Weights of a small transformer language model.
Size: 10 layers, width 160, MLP 640 tanh GELU, vocabulary 1024, 2.99M parameters.
Architecture: rotary positions, no biases in attention or MLP, attention and MLP in parallel.
MLP neurons of a small language model. Each row is named by its layer, matrix (up: input weights) and neuron, and shows model dimensions 0-63. Each number is 200 + 20 x the weight over its row's rms, rounded and kept within 0 to 999.
Before each neuron's rows, "fires in" lists the words (lower case) most often at its 100 highest values on Wikipedia text that the model never trained on.

fires in: "just", "will", "still", "for", "not", "after"
L3.up247,209,204,223,178,182,169,195,221,204,191,202,220,208,211,179,249,189,180,202,199,197,213,221,178,193,224,184,181,208,164,228,169,176,180,169,214,203,167,220,191,194,174,214,206,211,222,179,186,216,178,240,206,206,203,202,223,194,168,196,239,193,185,179,196

fires in: "however", "what", "when", "because", "location", "wu"
L4.up18,239,193,197,231,207,204,190,235,203,191,202,185,237,243,206,191,196,224,194,194,182,180,223,201,208,184,178,198,214,176,188,183,190,190,220,198,215,201,222,233,215,193,199,185,209,200,170,199,190,192,198,224,196,141,240,192,196,221,196,227,201,226,214,174

fires in: "of", "for", "with", "former"
L7.up489,232,209,174,208,181,187,155,192,203,209,246,192,209,192,159,220,187,180,190,180,200,196,236,193,206,209,246,183,222,172,190,169,211,186,173,192,212,209,220,219,208,187,198,178,218,189,203,163,180,150,193,179,204,180,179,196,236,202,225,218,211,164,185,228

fires in: "football", "for", "by", "he", "to", "website"
L3.up82,161,203,191,185,197,208,188,205,190,200,194,182,218,184,224,189,209,181,220,189,178,184,186,209,204,189,193,229,208,205,205,237,206,199,215,187,226,213,206,225,175,199,181,187,224,193,197,163,200,174,222,195,177,245,209,215,212,203,219,181,172,191,198,201

fires in: "years", "year", "season", "life", "following", "s"
L4.up370,218,184,197,221,211,206,198,167,151,183,232,180,193,196,189,184,164,175,179,189,206,198,238,197,189,179,217,185,197,179,176,228,173,189,182,209,203,208,209,214,194,210,211,188,206,169,191,190,189,194,236,243,196,193,179,186,213,221,204,176,183,236,249,204

fires in: "not", "also", "nation", "left", "works", "york"
L3.up621,190,200,202,190,165,229,193,204,213,172,195,194,159,225,212,215,167,202,184,191,178,175,211,215,191,181,221,164,219,155,159,192,196,177,164,169,190,183,190,202,177,191,175,185,206,220,204,198,200,156,198,215,193,161,210,205,190,188,195,188,210,194,215,197

fires in: "of", "in", "and", "tianmu"
L7.up350,176,219,175,196,177,183,207,181,196,220,215,212,172,193,202,200,201,172,228,188,224,231,191,196,197,200,180,215,202,192,153,181,218,186,192,244,182,228,233,206,176,184,195,192,193,177,190,201,181,215,220,162,210,209,181,192,195,237,206,206,227,178,201,208

fires in: "also", "not", "has", "became"
L3.up484,206,181,201,225,199,178,206,225,222,204,216,202,199,215,199,239,205,211,216,228,175,223,249,187,200,168,156,233,199,207,198,221,205,221,182,231,201,220,208,219,210,217,210,223,214,178,212,188,165,203,199,185,187,220,185,224,184,188,171,184,182,180,214,184

fires in: "championship", "team", "time", "season", "championships", "year"
L4.up469,210,173,181,207,201,230,164,213,182,215,224,184,197,198,234,220,222,182,206,178,206,243,245,199,209,216,223,167,184,175,213,206,187,208,229,214,228,217,149,195,158,211,217,193,209,179,180,221,189,176,234,191,240,167,204,190,223,219,190,192,150,200,220,190

fires in: "has", "and", "also"
L3.up578,203,201,217,190,189,205,195,193,177,195,217,185,221,222,220,245,226,181,217,193,203,170,222,220,211,173,172,198,204,191,226,222,215,219,240,188,200,213,183,223,207,210,208,178,239,218,178,186,179,214,195,198,220,224,176,202,223,236,213,220,192,205,198,188

fires in: "can", "will", "could", "we"
L4.up274,196,186,157,203,206,189,216,217,209,154,195,183,222,230,186,259,192,173,188,223,180,192,211,194,222,202,200,186,177,176,231,186,233,210,168,178,222,201,188,226,195,161,191,222,215,182,195,238,200,215,200,214,167,161,212,211,157,204,209,254,222,234,216,212

fires in: "because", "she", "where", "however", "although"
L7.up261,188,186,198,216,190,211,225,207,194,199,203,207,189,241,178,206,197,212,176,257,229,191,227,245,210,208,206,188,184,193,202,206,236,193,195,197,214,214,218,170,221,230,202,211,232,155,187,153,185,217,176,224,181,187,199,201,222,223,190,221,213,222,165,180

fires in: "before", "many", "different", "some", "become", "such"
L3.up10,242,202,202,201,192,179,215,207,203,162,160,228,210,218,196,195,198,222,203,232,197,256,199,209,209,182,205,176,206,187,185,211,205,195,228,207,208,211,222,233,226,210,219,218,215,222,191,210,192,191,141,191,176,200,195,199,179,178,207,188,235,221,200,206

fires in: "two", "many", "both", "some", "three", "five"
L3.up40,224,204,203,232,214,202,210,195,192,178,167,236,204,184,179,223,205,220,208,202,171,241,222,212,211,187,188,176,208,175,197,175,197,216,211,193,186,183,190,195,177,196,192,197,217,194,241,199,225,178,191,198,175,198,213,190,180,161,229,210,212,166,166,191

fires in: "be", "about", "around", "build", "able"
L4.up331,219,177,215,189,213,225,232,172,206,224,195,225,188,248,188,189,163,192,188,221,216,183,210,210,213,229,204,177,218,201,191,210,198,201,164,213,211,176,197,181,202,237,222,209,220,193,217,204,186,219,194,200,172,206,208,217,201,112,226,232,227,190,178,209

fires in: "not", "they", "just", "still", "you", "fell"
L7.up257,180,173,225,178,190,194,196,208,191,208,194,177,208,194,205,250,198,182,188,178,230,205,225,215,230,191,200,200,207,182,229,179,208,236,182,196,205,209,195,218,239,217,237,216,222,207,200,191,210,195,194,199,202,185,182,197,221,198,170,188,187,202,206,185

fires in: "but", "and", "can", "could"
L7.up278,190,228,179,196,169,201,204,194,191,188,196,214,203,191,181,180,163,209,235,201,196,213,235,201,197,158,170,186,176,214,191,208,182,211,170,194,216,258,226,191,183,194,209,162,195,186,215,200,215,208,180,199,214,172,210,178,195,184,162,259,209,194,194,197

fires in: "school", "work", "students", "working", "it"
L4.up412,188,198,235,205,181,210,212,214,183,206,196,186,245,199,221,196,221,150,194,178,202,185,183,188,193,184,184,208,218,179,209,197,214,222,213,222,208,175,221,214,220,197,189,211,194,208,219,248,225,206,177,171,183,182,238,190,180,227,179,196,162,190,207,190

fires in: "1", "often", "men", "seen", "2"
L4.up411,223,228,194,229,200,202,158,233,143,156,219,238,185,217,211,195,186,189,183,212,228,190,195,196,156,223,234,222,175,194,227,168,213,240,185,192,196,220,167,205,207,208,244,179,201,213,213,209,233,172,193,169,211,182,212,179,169,164,219,197,234,207,177,209

fires in: "of", "began", "with", "will", "we", "went"
L3.up589,234,214,197,209,198,209,197,190,155,195,215,221,231,231,200,196,181,235,202,224,214,183,215,198,185,194,218,187,241,183,191,199,159,215,194,192,220,203,171,207,211,211,236,204,242,178,182,192,234,188,203,242,159,211,188,209,179,186,202,224,180,176,201,243

fires in: "the", "during", "from", "by", "their"
L4.up175,191,193,202,193,183,194,149,178,186,211,179,202,189,200,192,200,201,190,200,188,197,193,200,192,206,191,211,178,213,205,206,185,201,220,183,180,199,218,211,229,184,218,188,190,203,200,168,191,195,225,190,230,207,220,209,232,238,189,216,198,217,203,170,241

fires in: "also", "vitthal", "pittsburgh", "political"
L3.up554,225,205,202,199,195,194,187,200,200,204,214,202,195,212,186,217,202,199,223,188,177,186,199,211,240,171,212,116,213,215,244,197,192,170,211,200,195,214,226,196,211,225,221,196,236,217,212,196,211,192,191,179,173,172,193,188,197,191,176,229,215,216,208,194

fires in: "and", "his", "he", "her"
L4.up190,187,190,210,209,222,192,211,214,185,176,196,208,169,237,219,206,217,226,218,200,203,193,210,197,233,205,153,208,210,147,229,195,206,236,207,180,187,178,214,190,198,200,176,199,216,202,203,162,182,209,215,219,204,192,195,233,191,200,193,216,212,204,202,193

fires in: "not", "in", "of", "since", "january", "example"
L7.up66,208,189,218,186,203,204,207,164,199,163,204,219,220,194,215,174,187,181,209,231,205,215,208,233,200,161,206,198,204,206,194,180,178,181,154,235,212,243,213,201,186,214,181,172,198,176,214,207,171,180,219,199,206,225,194,186,195,185,208,195,172,202,189,206

fires in: "will", "well", "william", "still", "williams", "remained"
L3.up635,187,211,187,177,186,175,216,189,224,157,181,192,205,222,205,209,168,203,203,187,200,216,226,198,207,201,233,199,189,210,203,225,170,221,180,168,207,213,209,210,228,245,218,233,234,226,197,198,237,196,155,236,191,198,205,211,212,178,167,207,215,214,198,199

fires in: "as", "to", "of", "took"
L7.up451,221,231,212,173,183,190,212,207,185,222,239,203,199,229,161,179,225,231,178,197,230,182,224,189,184,188,207,194,220,229,229,172,207,202,199,194,206,237,221,211,192,215,179,199,204,199,236,208,190,195,169,225,262,227,173,223,188,192,199,206,193,181,182,175

fires in: "of", "among", "other", "than", "to"
L7.up187,185,172,197,183,215,190,193,199,216,223,232,207,192,192,151,247,204,198,182,220,177,213,211,200,210,207,210,189,177,241,195,205,207,188,216,196,194,236,223,176,195,219,212,203,158,176,183,204,216,216,165,227,174,187,201,183,192,177,170,201,228,190,147,165

fires in: "also", "not", "just"
L3.up7,198,180,213,197,199,197,182,219,201,173,193,195,221,242,199,219,184,191,216,205,214,201,214,198,197,217,236,212,210,206,206,201,192,178,157,216,187,210,232,189,207,185,246,203,221,204,230,178,206,185,180,211,195,163,199,208,199,220,174,182,206,218,197,166

fires in: "with", "about", "at", "happened", "of"
L4.up165,191,229,204,200,195,185,210,185,183,225,225,238,202,232,192,222,195,245,198,247,206,238,208,173,194,210,181,191,211,185,194,205,212,188,190,198,187,205,210,198,201,201,195,194,214,185,157,197,193,201,211,203,179,228,224,202,187,189,215,191,214,201,204,198

fires in: "would", "not", "can", "could"
L3.up173,198,161,210,192,189,209,198,193,210,176,227,191,217,226,175,213,180,214,208,193,191,228,204,162,202,187,197,202,184,238,216,206,235,198,165,191,182,196,223,229,219,194,185,228,231,190,203,215,185,203,213,199,179,203,227,222,162,185,181,214,173,237,217,172

fires in: "of", "the"
L7.up292,216,185,189,225,221,182,198,212,201,194,211,185,201,216,192,240,202,175,241,195,187,200,238,221,195,176,184,188,193,225,187,173,203,157,162,201,213,207,177,209,192,201,196,198,201,186,210,189,173,214,204,207,178,208,202,208,165,189,189,181,245,181,187,249

fires in: "was", "led", "vice", "dedicated", "reduction"
L3.up344,218,245,193,175,201,180,244,213,200,216,182,224,187,212,195,180,187,216,176,219,212,196,226,259,191,207,173,224,192,182,212,183,206,189,232,222,199,196,223,197,182,223,131,198,193,210,208,197,182,230,179,173,203,201,225,216,195,195,203,184,166,162,181,190

fires in: "became", "also", "being", "representing", "begins", "located"
L4.up117,210,176,199,215,193,198,193,233,212,172,160,182,224,199,185,211,197,190,249,247,215,188,239,229,190,164,221,228,186,187,191,190,195,189,167,201,205,205,214,206,229,209,214,220,206,227,209,205,159,161,210,212,190,218,174,194,202,188,233,170,200,190,205,186

fires in: "as", "was", "became", "also", "vice", "website"
L4.up290,216,211,246,214,213,211,209,182,216,189,224,209,194,228,171,237,194,199,204,236,177,166,197,229,240,174,168,232,223,226,221,203,194,185,188,233,205,202,210,206,212,194,190,202,219,209,189,165,195,201,163,207,196,192,185,189,174,190,215,193,206,149,214,183

fires in: "a", "became", "also", "an"
L3.up334,191,182,195,174,169,193,189,194,225,192,194,231,205,205,178,255,186,169,219,217,246,185,192,227,253,158,227,207,198,202,217,212,206,198,197,195,180,178,165,190,229,212,196,177,188,193,260,207,175,216,202,201,191,186,199,205,232,207,197,231,213,221,187,200

fires in: "in", "of", "was", "finished", "by"
L4.up400,233,202,198,200,158,199,188,189,173,233,191,214,200,223,222,152,192,193,216,184,204,224,206,197,216,213,189,205,213,189,206,214,210,221,257,205,211,201,240,201,207,221,195,219,192,194,199,186,199,216,205,198,171,215,179,227,187,215,196,179,219,168,186,177

fires in: "no", "time", "place", "swiss", "years"
L4.up248,195,203,164,201,198,198,213,180,200,207,235,180,172,173,179,195,202,202,196,157,204,190,191,219,168,238,200,214,222,208,181,196,206,206,183,223,196,217,177,183,182,196,217,151,204,214,221,196,203,195,233,193,238,241,210,169,190,223,200,200,186,183,219,209

fires in: "had", "would", "not", "could"
L7.up70,201,218,234,224,203,207,192,225,214,185,230,206,176,232,191,212,200,189,214,199,171,204,207,188,185,171,180,167,146,213,220,202,237,198,185,195,185,194,201,209,204,222,182,200,219,222,212,196,194,228,218,200,205,255,199,146,207,190,166,219,215,207,216,225